config.yaml
n_layer: 17
head_dim: 128
norm_place: "pre"
init: "orth"
init_std_qkv: 0.016
optimizer: "adamw"
beta2: 0.98
weight_decay: 0.13
lr_head: 0.00275
warmup_steps: 231
doc_mask: true
train_tokens: 490700000
dataset: "wikipedia_en"
MLP neurons of a small language model. Each row is named by its layer, matrix (gate and up: input weights; down: output weights) and neuron, and shows model dimensions 176-303. Each number is 500 + 50 x the weight over its row's rms, rounded and kept within 0 to 999. Numbers have three digits each. A neuron's up and down rows have the sign that makes its largest values positive.
After each neuron's rows, "fires before" lists the tokens most often just after its 100 highest values on Wikipedia text that the model never trained on; "fires on" lists the tokens most often at its 100 highest values on Wikipedia text that the model never trained on. A number after a token or word is its count.

L9.gate437:500422596389475583507517426468429381519490435415493482495583499490479505447556482479481519473528393512593486459513584484507525452441518456487486605504521495460523562530599443507596501437516435532534436522463557502533578622409442427450538490526494450579458435565503513575515483470530560520534463597483485480472518512438506562451486535378461493497577531533527577531498551492500534492533
L9.up437:532564544438520550543502526456474540496409552487464513499445468475561521590439560545537509451516541441446521574522541503526417458506509429525557485408513527345531478522502551573508499469459398514552527509452465501437503586552455419600466521502529515492447521466529555448481495487487519483486466518554516602548497465620427444540501569463552449447560440480479514522569418502582481440509
L9.down437:471499538512550545574504466453533498580508440437460537491558547476482465393625457500564475435536458447653450473493474490561467540528511370481418532531486544546504498494508519536541474392534520522559532557561439535574551553442561514450541414513455505489472510481527508597555571487511417551474583477561568497506544494380538511467525540547388464499549550632458441517547539506477518520543
fires before: " " 32, " L" 12, " W" 7, " @" 6, " November" 5
fires on: " |" 84

L10.gate520:467448504560489476425500482521538531507548492412503536497528588623571584498442557520528519510530451457571508569402560569471520468514484445470468503537461580461457435493523521548503564414531604533496593509505452539499588431483415498518485543515521509374508474523548441538492554431504430621463476399386435505500449506491511550456477518498486406467587517560477417680494469475566411481525
L10.up520:514450487511461472598536557579599414519420536493562458532496505519528433517448535409545468436477552483545464519490567504538441506507506407449520533546505533470549607500513525459525474465547464503451433513388520471510495503522498437456539523494576502493483544500505522475504429474382496448465466516516551546424497468485338548553512480523540574481501481494564462522604559463513546449471
L10.down520:517476611465441471451392521602474470462401483521524483496531405532468504455465447506561469508522474421518416461557558567545415580441490466489498536493480394479440528475521502438432498517598502542449570508420411511505455421467459567462410528433544622477534514468554497486462391523440453458495566426393508495503599553577488568454527457447481514523604544530573584496559570499552582441461
fires before: "2" 23, "1" 21, " " 12, "9" 12, "8" 6
fires on: " " 41, "1" 19, "," 13, "9" 13

L11.gate681:481450501497463582494545519582523544498568557474476463392563577582420486555451513506538554422443495581519493471445507430532505480456436546449503449539538570436508493428541495530517533507454526540492505501419417486585510585548443406481517508394499427417429558538513452548504517481472432428481484489512435506545474510467550490565427527473594482459539499596502502579601551532541550455421
L11.up681:562522509523496491467479474445531480601468493544488461409472412573472469514430541459490460494527564526424516504529556502442479483521529447524514490508492408464600483489514477516477527476530461512520397520478474361476509521533462470468556451606461466564419570501552499425462481477488543481455555489471591523465445525486513523491481478533503513631565471496441599456454469409529548493428
L11.down681:528459526563499538513502499532475494579434475464497535479481581543500553516532495412541455456457545498508404479459499512491446540495512538528508508489521447492504451550523450449448584458616461412493543502486470459542442518454451574506540551579433524522560547481558499508408501421469483358397544509474491499427577465561510402520523495458517503418489401528431483539551498486496510426473
fires before: "1" 16, "0" 13, "2" 12, "4" 11, "6" 10, "3" 8
fires on: " " 76, "1" 10, " |" 7

L11.gate594:508512493489431602463522467536494514508415532480509576495570563554495527531430371472551557549467534623473562547598418432555470435577468572465443473566444522465538457563504503515495511502565521491501461528498511456546500551527485496520521520465526498487466504484552611542510460439521520529384386447484424477486423436484501542467507542489509471481452439540472494488507423453464468486472
L11.up594:505452481525581459431515550468496466436476467508491410469508548500505470499516503433474475427465553520423479477401475519530503439609534550491516518445530472451570533557507508492484506532452562612510553500501557566582519461506442515467573445586523444516453523479508384448438483605495510424445426397518452575481537438489471540517531480512537561517460466542501459543457475514562539415509
L11.down594:508528564508498557494436448506470479486468567547530497438456497568536478476498503490434504534471525488592525463550552569515492473393450422500454479513492501478428501483461469496529471531520472527513455574489422538495529485563473511473539505574544485443622404504457518474526578499470501523562550523530568404524536522439525482456569398479491452407524554469463570460413547493491486570512
fires before: "1" 34, "2" 13, "4" 11, "3" 11, "8" 5, " " 4
fires on: " " 78

L14.gate808:480566416481475544460498528539612436497554520391509592448482508531552514453409537565514457507465545485531518470507563584498430539503493460529451546511447496483547474536490479502426527508511472553531520567500578559543509512488430501551582436403581432536527470477475511399389487542437508530534451466526518519494460488485477468556454462522504557443539486510513396526512507481611453437558
L14.up808:539480506537485530498544537445450473418460523467513537480493486420524533466507564542463441534446459519420397576500530427571549481485465522427581420481506382551612590385589464534520507426513523435405503416520495544501577491502439467539483555528502425456479397501518463538462535564459470505491482415564466587475501526442509453504417507447556547425426418478405485482531594508488478577552
L14.down808:501469460578445411465517566453523501607577582499491514553505547573509478599513386539582533512563556512601455536506512527525573542621495466514519511439541517408460486538454584470501471604479573483464486463540492425523454491433509525368485442553439452492534564476491512489501528365428603562472470406520464511575467470523596582487464513487514543532491531539485486493534529506543502486426
fires before: "0" 19, "3" 11, "4" 8, "8" 8, "6" 6, "2" 6
fires on: "1" 53, "0" 15, "2" 8, "5" 8

L10.gate555:544553537453424499436500577477518530379574433537474493564459573515553601432513540499511538492529437503451548502547537542490563562537580508460565543512457537539538459489507544565479451540490429624461550520453552556465436572469515464471501477523492529479521483522485450548417501474560517500464503512439502483504588549479496535465511529512529414517552517494528461529500452538471515613557
L10.up555:508531491551442520504532536477494592534523504488529453487574546519387475429464511523471467499493575469512581523496436550462470478567517546477467473520559648404535452585484480483492491488590488491467451420421536568504517511519509552476546418454378475426510448505547469531460551523535493499567476396427487620468508555554505553508475526567559384470467440676578474446490497586491472595615
L10.down555:501430435465452546509540494404582496436518531498447407507520528462537505543456576502496478560543545577473472485545531525543526529516491566491510569417468466544504515491559548515463503469567498511535555549538546505561531500446558518485542457475450505533409487481474410428513386534425493480423491544453523515441501499499586508460541459433496372550485590492506514544539432518535529529515
fires before: "-" 33, "\n" 12, " (" 8, "s" 5, "6" 4, "1" 4
fires on: "\n" 26, "0" 24, "6" 12, " (" 6, "7" 5

L14.gate442:371427453538416484477552468544538467436593540417475542450639507556412486445525571472545588418514458532507459493441480425510521559469482501457404537502489557426525537538557469503505573443498519575526457479559569446475585473487471429544524520467472547495490520520518607549528477558494566459488471424488580489586503465469510485511439482537526513502464521627506535519560582558519510484524
L14.up442:439436565493438593455592531452588496419529546464447474395586543554522535548473512497458548429529547406544489596518440408537404585382416435463470440432515533491519482539441500388538511393621552483483523497501642458477624484516486457588482479527434461493444447474451555567603546463516529493502499428475577489543508524491458527557435435575543518386473479616496467524598565617473495515508
L14.down442:500475489585472438533507471541565469487560556446466423495484477551514542531481429512520538473514478450486513406499500562560497472503422503584486475526470463515433486576513542451461486501552611461457459542451508537574461397516416526596501525542429547535477476408478402489465488479496595520473526440558486556436522496478568463493465513528398507448425406474483532496482403420590509519492
fires before: "0" 77, "9" 4, "1" 4
fires on: "2" 86, "1" 6, "3" 4

L10.gate713:445526517573500556492513517552553520535480457485427469540481614550557510561547484471513510475446480427472472510466516494437484492541482493504523543561480492488387496546607520562572524536590421419519531509578511419549480669488525484529492518516528480498535481499526492477499443526456570532509492438449488441462527557473478475487529423469491554420559524518438464491508519502371472563462
L10.up713:453505450466491570538562521498492519551461477490468584490510520444473551551429465439536404433450606486454515420448557470614438603532410483533568483538422528611507588394562509586571525509430485412478508465416522495526462523484436530516505557470468524459530467442541432443442515577492505504450452488531351482529536486515370460552478530412526539518475453526503474492486562490449555537421
L10.down713:509491566448545439475506476544494475492443499545487556567499580433420538615527499443618416521484430437553422442478513445469633577486453501511553514528512502440444550530594513545498538498453477578481449528569505543379486494473459545436509502547542545494508456523499355498438382407491619517518441469567395457484606506506499483431476508396444516545522536442470465532589466502463512524525
fires before: " |" 30, " " 14, "4" 8, "6" 8, "8" 6, "0" 5
fires on: "," 39, "9" 16, "8" 12, "." 8, "6" 6, "1" 4

L9.gate68:443547522534496543423526466514454497566531496532546494485567475464412533540445548463511485457455504485443558519516455507432535523507507488416575559545489522561462434501527456473550516555553465506531465466529575647588511521543505523514517503578410517511470526465466409457500474550467474491503514364448485493503454530450492547549410470509547496462503547459500506445544539561502561583488
L9.up68:525493496513475448469509534517610527565525473519555512455528480530452450543538572540539420520519502475560542431538490520498522449442503411534481539538475410511466579474376459394385509527514465502533485447503532576455439545544396456456498402386487454566527489499527512431487563550541470482399491499392494484448574493579557433478505465518459488497473477568569518437541474506495478541562
L9.down68:383552518507479482491490467424580576527456557463427587541506549532562487535434428505489566498544421432553560500422502517500535570485438572497462589483519523490381501538487510467522536457479443460528547560460513465404477462541438570514536480450573536490492495512568485458536412405568494514420493489481569617458524454532467458513521512453466465583525564601655464440513489491542659490440
fires before: ")" 24, "." 23, " (" 7, "4" 6, "6" 5
fires on: "8" 40, "7" 10, "6" 5

L7.gate390:553527448483566567493508568495491501459403528588590466469448576554508448486487453537535583616542443551450568508519510455483519517496466482476478458541533547497475462474491544536529524529560502484596432505572546536559476604542399527578526580494558548494482591498566441500377486400454637463466469527493445553538554517564534511514541468534523433523442595505548443521531534479484500592503
L7.up390:541538462439475421536489429534443601524494523480452479475444548417557519570489383460451567498534575527430460450421548480534599504519515581484470511556461482476426501519441497441525456530505523559411458561512461526492543520450465479597501474556442542528480479502536478523476497450470588604546486498494405534484470381526433517461507435518462497446528468483548436582543466484505542463523
L7.down390:524461519497515529564507557449458532458540503591528470507449460533447536485488538422556549638542464548429500528542515607511560455472452560505647589511508442481494583550504465493461542597481549576473459574460559538522505554468580476533439413484463462470424457534521442524539541520563493477541497515449555442469410553465564542501544538429420535539524581456511502423470411494511537595385
fires before: "1" 22, "0" 17, "2" 12, "9" 7, " the" 6, "8" 4
fires on: "–" 71, " to" 12, ":" 4

L14.gate342:442501443482489521528547481493434463449444608558444491475503530465533424453473489405524425550450531556576540569491537546488436571453490540551483442544400465522449458450512574479447503591548485518471505438537474578491529458466455518512518449402540458375544437528473482520514539558541531537508555380566451467296563405531413423417480489492517470542443504489519431463427515491555437553634
L14.up342:537538418485535508472500558469464545487434462568530468631500558464479441473403469434550402401512554574498517481495440428406523462459544484561482467572437483505498483408475604476580440527491549462526519423503523529594548443531479506439445493452543611408462463439544486482496517497543501437535530503482499503538461578515460502452501476473508469577476572532437465557486455454475461489478
L14.down342:515521570435510520478501464426545466448534412470541431501480549543495520582499541487478549529629525536521432484490550426569548464562479468492525594475509499507540616500457499459472487406416482486465381519551430461473484516407476533555514538524498565497455487445535465492443429460484425396491491482442502480602564410572519502490503524493404456521493467467575466553540493472451492453459
fires before: "3" 21, "2" 21, "1" 18, "4" 14, "0" 6, "b" 5
fires on: " " 24, "9" 17, "2" 13, "4" 11, "6" 8, "3" 7

L11.gate865:534527545470559596537495541496549512441597508478494434475678476498460515430477526485475544554551424581563395527530553480513572537503535491437535584433470550485505518476562503544504555462471521458563460507440537486447476523432472515549538453482430566483520368660422492520455507409590445485471532465466427518462538583575502521505451500560424469526517565476462492556505556558482516554470
L11.up865:466484434521505509543493395434505493469486604621416565460511497571475514519482508611455491423530510586488550584592438438405462395355463477496429421435521477515565528497546520499484519505439518442516476554531538525552520515519462387576572506545588465534429515539536548519497535482519542474547462523461544510577513555393562559539482442549496530539513520579552558536554410597504545489444
L11.down865:453455502542475488486535477476605439506627492497405567518472524451548534468471464589420532465518540471436470452519531480475612476452586602477488530452519520487485462467476458568471566529486579541555506490504511467419555591461399456482500425481496519450526448553541502518502534452521442589480454448452374552470563531462480506471520564607480465446522499457467521542522571506499542606501
fires before: " " 71, " |" 9, " L" 4
fires on: " |" 67, ";" 15, "|" 7, "0" 5

L14.gate217:416574437570549560473550481464564443505596468467494524531621527496543530505548482565429532487471537535450513662437427509543418512470450474584412551502390563338515402379492519522488586442490540476451536444541551467504480528519479500514507494550502472457506511534457465592517417374434487566471469474421481399549486462552475447512465502475539479532570536538438516488475441497486543415483
L14.up217:415487517534500505492435470504432465589461530431463511533513419476503449495452481525582445522459410505585561582562526492491490619472507517402570491542545481456548473442560532497521500547573523459526536479555550467490530484441516468476524591513410523478468436537458512419478524517534580463455475493500526403625509555472488535559451441517533557519425433479465465433490457564526480511607
L14.down217:564392519584478621352559460416420508565530527569492511521433463580508630493448517383534539502639554527540511463403517502511469472474484468486534465418524513455543522527434314523413522478472518488498572523502537515514439468514531458545452505533486510537498410461556463467480490535463435427451458420532565408518477522525542538576467613476536545526450460506451529527469515512502453552579
fires before: "0" 35, "9" 16, "-" 6, "–" 4, "2" 4
fires on: "2" 35, "1" 26, "9" 12, "3" 4, " in" 4, "0" 4

L9.gate632:533465553432515554442551493597640424438513542490544526449542603510470548484508466526540456511443494515522498549495543473492549445481442512470478461485511472497521480494446492532394566468604479525476482537564502541561522499468474558528568504530518478477570546615463518488490505480490495483394453454443478538530522463577577548563498506517505505570508568500555432514515543486556556514581
L9.up632:511451514432479527486593490520489461466452541482477527451471548467549495485568496484504436443412535540501460518481538393536529555520466484427553485473487554498436438381440517476412572438524541430489568511473538547508487512500547541520499521609540469537474585495525519598593569551468495504510470440525451641518474471483583532486543545535470520562539454438579538592487414464596615492573
L9.down632:559575505533386531521604400354408462496422547451559437553511534512593432481474476552381557424492485522494514437488570455513492524547535431493504519478504500488473528474532466523528593546455566459490562493426571495495448491517521455563449398567513496576567560497483499486553447494446554560545575459487469523492493521423429541521481472497506522488450512520439610510559547499428502522436
fires before: "1" 26, "2" 17, "8" 7, "9" 6, "3" 6
fires on: " " 53, "1" 11, "8" 7, " to" 5, "2" 5, " back" 4

L9.gate625:509487488507509471486505515622531505497535536519435422519548519528507492377595461469481507471560480494499518500465479507480498526490461452492470521540501522499494463554555528478395520549586515511455536519418527578566502555453533452502552467494431529570694493464461540414415507493441466581565532457502535481437533524573476462484497505496536523522469515477560476544455446548483502513528
L9.up625:455492459439449462459506580506430477551510619525522493424593446537526349518593450537453426527434542541504481557472482544460481466484454441515476409492526538484565398516492512416525523405516529521517457455482498512570530514518516484460453484484534453536497474483388561520577501634409445450502485409436486535549557502456500534580477477606572468573457498606591509498503491498493499457478
L9.down625:485523470563527539452383566454499510465498546423519510491453506580461425501524513498520635426454412417499545509454475492545489433462446518513501608497522543476575462412511547524503575568559396507402500490469442539438422461476448619527509505482471474452662579483432426452448508441581425539513475589529484562468504428632542431517478528634515475477503579531571457426551454511544530511422
fires before: ")" 28, "8" 8, " (" 8, "3" 7
fires on: "7" 17, "5" 16, "3" 15, "2" 14, "8" 12, " " 5

L14.gate9:546439528518494547461590562543495597555605506530573446539598509473425528513502431548380443512496577516399530568421507563519486520446556547476471556489512510400457445491515480563495522496544488457517501439472520458521509515553471524544480505496484478463540438471575477398510496500538542511441519457559482562500518528458580574560601459463468512547577482589442469490460446507498520540472
L14.up9:540548442477448542463475499574347567517496464489501515517487598451451421537466452532534487408518517484404535414461538541569526470588522362512553483516475523441466524521436504553457537513440495476549497524481426561419609598455480500465478409446528535508552473515569440458548459474471599486454575528451547414542512526560425561462444529445495558453525431499518711492442513531437509523464
L14.down9:425562538463576500521591396485567530481506528455600504507504589467446456449552451493489574522490571521417563446573521437490462551446543512520423415499498519526472527549550522488482474402453502529436466461487512490373567495516404440475479506531536469441513470465500501544476521473532531495495570488500491490510575576559531533442478540562464482572544518514598400509530480469585444537398
fires before: "0" 23, "5" 18, "1" 12, "3" 11, "2" 10, "4" 9
fires on: ":" 53, "." 32, "/" 4, "′" 4

L13.gate566:536464422604503422527478480536562432554602511521526589484511446496460461420432554407498486473511564500455520493574514550478522556520465481503472462494474501614594478618504464437541618516591396500562503526490495604501507496516432489495525486540411473449506560488527450537534446577505515558492423407514487481342461425489359517402499458468430504466510502499519485442411482488563561520472
L13.up566:426435591483504551491507492495501559612475473496615613529496520426532450451465546480396454553487554513545485443565581473398446628550557449453505461489507503531520582457525430495542444532435475462596486485597523520497523440489511488457475437479565473541508476467522520599610528489597540515545493593521534482520529485431410399415473509559551504483512483544460528534476540530444454525617
L13.down566:493482533526469522403505492575547526688547489487524551462504606513507504497569412485545516505567429509546475499502525538515593517499505545499481461482466511596468511533538453549503515540449523502461548443501430506518479495521530462520508514528539475459380429531456550424463523441424496495532431456411472446572475435437396539494486443528611489481509465529526455549531465479546489453518
fires before: "–" 23, "3" 10, "6" 9, "4" 6, "2" 6, " |\n" 5
fires on: " " 38, " was" 12, "6" 8, "3" 6, "1" 5, "4" 4

L14.gate732:505490572534521547522442521533511449522492574551484449465518458486370437531489532512487513458524468553493501527405486529561620473552559607556492433535453512519582513452510503434498484502552459517450454517396429527438519437499525465531441444461475452379411528407515437449511491528516532603455503498520462507475438443509504396485496470369484469488512457469446541479474546462419442536486
L14.up732:472579448365483373586487599450605500450396498528561552560581468537502427418494497465449554388446560566428573462595502524530474557584488472569438512554445456441436571505540422482525424519501580517521488490439518370602563572545454520417400533515492526473529540488485417485531418460450503484538569438511507494461491536478510574459468504549559528486484516525486501494509439430530437542465
L14.down732:504532595551461544504523469440485506575509540468498460576513491502567512483557450572551461548563430510536492487495497481516410487416462491479566443429528489531456481530472435518446513483576514426494560489525559465509474508522396474524526471499517476602561537549439536498512547500506426483531472492472515505475548497452575599534531507477412575492452435539503481466497535458561525441470
fires before: "2" 63, "3" 24, "1" 10
fires on: " " 96

L14.gate61:464502450417443575420519452547531459504501552513437468442614548542430588497422471584483475463431506505463532541415516546448513388418498492498429424526477534413430547484435544498480534530525443450438483474541555562572503543491519466560534499499527468476522523477503503454498500480488523457518437427588457490530464353547479510612501478553564514548468504601575444504560466500440482410560
L14.up61:487469541424551520529484515546500443469445629518514481441498476487426540563412505532446537479471535532497586574451529498421471413437463592456545459486439502430538544546381498453509552501554548427501471487538599545516529613535510449489490517542515445590460444485528534463510489514409613474561454479601549536483474466473413480581513377547577599461584560523456521449483454559541518468612
L14.down61:556513595558483487443537446528544474470590482453475458576476467464481483603446463497488559480587448483538598584525574491512470487545435485493557496502493499426496553521508435592486490527542565512426514535518463443438434499544557454415468475493522467538519490538501551475489481493542510553547530585468574585448502462581573629451549518491403469437547479441477574516505528538563521529428
fires before: "0" 52, " March" 4, " |" 4
fires on: "2" 48, "0" 16, "1" 8, "j" 5

L9.gate682:475519504457488555467573519490575560507438439498483465517592469514481557565568547544505454432473373465548486475491459571427423475496512504533562584499447548569454467441497473511531542497538446434589461481538507457556505476495436499432472514556549433622489412499502547530441507498426442592556547573449541437542506563493534524506480421611489489519540570568482604472452484466442565494501
L9.up682:538452385529573535544500487595508518542519570506562486589472527478538526557432455495459506529483594507546537556505436534461380412464502472478423458466489513542555415474466559538556492382540491423413514509586546513513458511626454594536493535506533482489454545457478558492442500379473543434402402482475515512494503527528447517511513417455547494521373604470472496414484528497555475461524
L9.down682:476503548536475497406546513504426541423526498466558592509570611580445484498565555515528536470529447510489435483496499438524524541598481467465515466412513546505461447519557567490563507483588510507574511589526539560578511484473464482441593333502594546509513490527463456520543468512567484535406351548605403480403511517480509606430422541532471536513517454454566426550550519524558446490502
fires before: "0" 26, "1" 22, "2" 10, "4" 7, "5" 7, "6" 5
fires on: "–" 72, ":" 6, "." 6, " " 4

L11.gate326:503509575524546579522551468443459490444557532589478434538518451481428518442482522560400473492441488460405538535543521510493526569529534460521547502535525503559540464477555498419564508548533437426531560481491519483449499530430575516521527384532472533479412483607561480495459609491552527554541534472414546517393528509537498478563446472490546451490510501459430510513376518528509564623459
L11.up326:486490408542486504503466514463444561537468480554517452523489495515561479491494564515488548529492539584449490493551425456552474516507433536565518453455575507496510509485502498468518474445465623440519483495467569397501469583537551498539551489506536505476460534494586401551519522524515472562520547445532539601455493528438472493646421432526565474432506517481512544519516419537457495482476
L11.down326:574459418438443436401431500428473473446505432471459518552522392549590566495549541532465496489541540575482500500519527607575572485555460513506452517517475603477416448548507410513503507513517542451443506549464471544484481526453546368576535580443504526552547469479501456659540487506483463562548543516492467550498403450483541554515566595552507441454504497509532552524583568521539515462478
fires before: " |" 36, ")" 14, " " 13, ";" 5, "°W" 4
fires on: "9" 18, " |" 14, "6" 13, "8" 11, "4" 9, "2" 8

L6.gate181:494534578586482413483503489441499516429559544530577533528448361458553510469467469533508539471524439620548552458497633488553537472594517499529440471460530500430501501456611504453482470531526539555442485403475517476442524509475544465522469463468538493366469543601505514485400511477480479518533505498479533491511488460492523545523468413455476447497447604532486519484388473502549515537506
L6.up181:500505472532482443464470485432545406519515492574450569495534577500577625518432490428471384562566491491505466478550542536478335533503599454506404468625512568562507575442458489463492442470430506480559571527474477471568398421493492542439422464617469522441500522461512495511466504572528436511488478510455415526540451582431582462489459519518472530521533465470475588498489565474522446568529
L6.down181:511411447366545392499468498581578472480487410483557507573574435475481410519404540512457511468542478534485494545360458456526466488500473436497522451432493440447480506481556475505490501514530496588486500503520601431393584499562550507564586545482480519416486601628450502579562545461484488451521522492454501527543538451510498529538488455495544538461506466627558442497473615500498487416504
fires before: "1" 39, "2" 30, "3" 5, "8" 4
fires on: " " 89

L10.gate557:419465405492622480425528522522565424528386517578554502455530474538548537524507485406599446437515535431504486515522496403551510478499532505433621492529498477494554530496558562602538484551492395477552472468535437494540478507457473544517454506594459453516441533422474483535385463481589483459464472382449571528431444533536412442550489473514478529395491491496512526487503493453423457509442
L10.up557:477478508502554547466589576479510511524422525497552430454484494517548467516412516485463424403546592470494557412494461446521575539519547447452476546640527458504554454460549479527536562449504570447523477449471471583518453561453531460390451439534483503410581510554561491525489570496436523500479419519459534530535624511410423519485518627490496473550487485471448508518514394472454562495484
L10.down557:572498449566504556468450537529499476520494527520567605536473547447495503547485588478539619551505525500440517484546444401426573487519400519515537535451492483523521538559530493518524486501515537484492542609543490375558481457431450560436524419547519570512567470562369426442383480480468539490625428464447462529497457576568494540594494496490559535516509522421514463471495423510572478465531
fires before: "|" 34, " |" 22, " |\n" 6, "0" 4, " assists" 4
fires on: " |\n" 37, "9" 18, " to" 9, "8" 5, "0" 5

L13.gate8:484495508568515521535579447536569457500491568443554470558616525499423458492479477552532410633526480557441524523495461531597486553546504516459539527382461538444573454568480572480568514525559491575449446465540505510528523559540502385442631386442484454596519538590340468445441534487539628518534448485444487474496458478573412475482513517469529473422481452592428472488480496490425477476517
L13.up8:516508424481448429477536480488554467475552494469597457512526532458467553485551545456518494457481475566433525493483516524572507507515492494395497453517506583365440486492539475486500513482446557607431516483472474537459517464492522461423539514559415488503445484464481423525573430443458520459518460501460570576515544399505566450503473549509574477541532427471504501605419528613557552489390
L13.down8:538549518481489415369533452472481502505389424469503517541487561558609513494531615435504456529550511525544580521539489431483510482530541596495536466528415486536462557440565405474437465504468540517474493488529531484402479502448492495575395563485432573532452545470471512485498523564483449458494427585559571541458517594440492488450470504538533543446570502498535509497406552557404460498518
fires before: "1" 20, "0" 16, "2" 11, "9" 9, "8" 6
fires on: " " 33, "2" 15, "1" 15, " (" 13, "," 7, " K" 4

L6.gate574:530462388459545485585501597529543481515519527445527417416603496562505539480503556498489482467558473506521452458537561566503433579527579483541470442480451590571512570381607516530446546464596544441399527495462524576530517407496460546495466422499509394467594523561498574451509549410495505495525505466475419480608444505555498499497490451531485497591546521600522440530495529517490365594480
L6.up574:532506566596400441558465523575475512414463491431570538461449510470476514521430521507531452551495576550556468520481563501487428565556456439507512452599441437588541485469495486533552446457480536516521447564549540456571446470486551559499457543428575519500463542381480491469456370429454522558495490529477545449539358504452399517471492414503490563514511448420412489486606500494430511573496
L6.down574:514455477435540461415466490524512554554438468574577529538599470443464544555490563531500575467504502503404613425552468421519453521556584558527538431435478483482513474458461471471521442511459448535502543430537445481493477496460465546548502561526591470532484430482448501521477550479511512492432560576484562509559562492502491458477540570540495459546530504503544468443527575501542496516397
fires before: "1" 27, "2" 11, "0" 9, "7" 6, "3" 6
fires on: "-" 95, ":" 4

L14.gate369:570513549536406548470552460541523569509463515528412467505558516534455552552420462567570490498574496516533531517597492549476464365500376555540494501563360511534481443582509494534567500534618472397501528548556555553557508513535471556524547557523470584408554501447514511443454481467471501553457543476504521495571553470521534492523518433424499539504543507501535393571517507466413478535564
L14.up369:506540524512533531489451554492516500532488486459479496505467551530524390503494453425528484409549451511477480500502552434525481495614420504504496452551497546470506488523501558509530508514522564464502505583591586465431502459528511525487557502576527533497501467470257534415530512518480612576491508562506556501527488493446498466545524439500476465579504479508543474556584513502434548418502
L14.down369:487505462555510535448481483489511558494429482551461506435524587485471483587523496581543501411441493476456435498538562387501637592509500473529532445563437518479522457524514551567359503549498553537502493504594570504483506508559533590521571493490514461447507580528503447430518515501462517540528555430527416433536531478523483494618427532579633516465475567465585457560530484506492500486435
fires before: "5" 20, "1" 11, "8" 11, "4" 10, "9" 10
fires on: "." 64, "," 36

L7.gate783:528478413571553516478532477539573459513534506520404548544563574610407509523564459521466490494530510560493510480426397495453521449428485496490474518533509489497554427487573479624513520484508500474571579606599506476607531582498465494506549583493570479537520496454506456498417566538515488548566519492397479504451472510493514473486575555503504491470573531533493499437471559514421503451445
L7.up783:522467514477498564537466477483464476486471559564505545580530533566445489506453537491606474501389482472487503518519545503442506537434540501508491492433496457528576478478506470414496490553549516475482472502485412482422582490500518573481463524443538418387450415429442592510490483500487487540513501542443493515568463514496498497537537522447524566504476461506505449462498552484514518496481
L7.down783:515436588439470546532552530442524506524455606456515489485452579545395397516595485506505445536552489528507492535472447508531517501428577486503498483461479532486538448463500483510407483533624511563482518510496429507528472452549511455434434552561538591462551460406448492426505579558478508460457484493474467432475399520529467444586511484637518538490548491549562518502511541494464508488460
fires before: "1" 19, "7" 14, "9" 12, "5" 10, "0" 9, "3" 8
fires on: "," 93, " |" 5

L13.gate316:427580567473430428497614478477522391418412474397497584487625539482384528507484468511481468596535438431441532481452471430550528550453475480524426519512471574411486437458403499420575548391605403591489476524424588499483449465443553553534529531459478439520470436514474434484499425505448413534426459478465473462504525438559482557521427515551509524622519486520543496504450423505375523476488
L13.up316:550442521464452456466472530492518499469456421540489615496531423513509530491602383508536488479582529573535465483542503537487557515451575527471498447422501523522474438490505523491473480584385425500493457473537518602485499396447428561499584561504489507449513546482443447505452561426526486485565447562503539432518542498485532583461621546444500491605356489451514420475575601520444605404526
L13.down316:553438501468527531524551469487420514523545442541494525418488543502485562464558380571424484470511515494487569544542436532504451538481579564470466436559515521453574474474394511532519449419474533464568464575525553489531525514541443491439560453447496514491369548461469493486443534456472521392538479538451492459470554519402374508490673556476543465505478472442504436506438515498512496473429
fires before: "0" 38, "6" 8, "5" 8, "4" 7, "2" 7, "8" 7
fires on: "2" 82, "0" 10

L11.gate801:550547541492464454456521443533516433489499524537488504434562601577408599451508536498548544492530441589522593624442455430463572420465488522503453606545503515428428511512520500497582524498525456503529510463558519605614587449490456487460499432516432470510506486570457431516436497477473483575549504508452466505536630442398541538465441516482506504496541508559560522544496535559456418487507
L11.up801:566632554461555501480487551404469537480465496496483487509483443458409458525533595463533498593472528487460495468542498580467412471530557402446541441564504486544481424473498552459500496434532455575426490459469552535503469613530456518451433501466444427523458555472402545410412484490467492568434520484516429447578522503550442433577521450443499455505435503546477476518558505483427563550510
L11.down801:468497505525588449517458532475539541594457473517503502532497505489447482503517425555523519404473542517459459501510398522373497481580519590522518510476494546555496403537500528579507370567491507437503522508575490537467559457561519459461518389473521576450501562447450420501430625553573568457426449550524514520494457460503571514527539510558571516449544450518461437483374506469521544462538
fires before: "0" 48, "9" 8, "8" 5, "6" 5
fires on: "0" 48, "5" 18, "," 6, "6" 5, "2" 4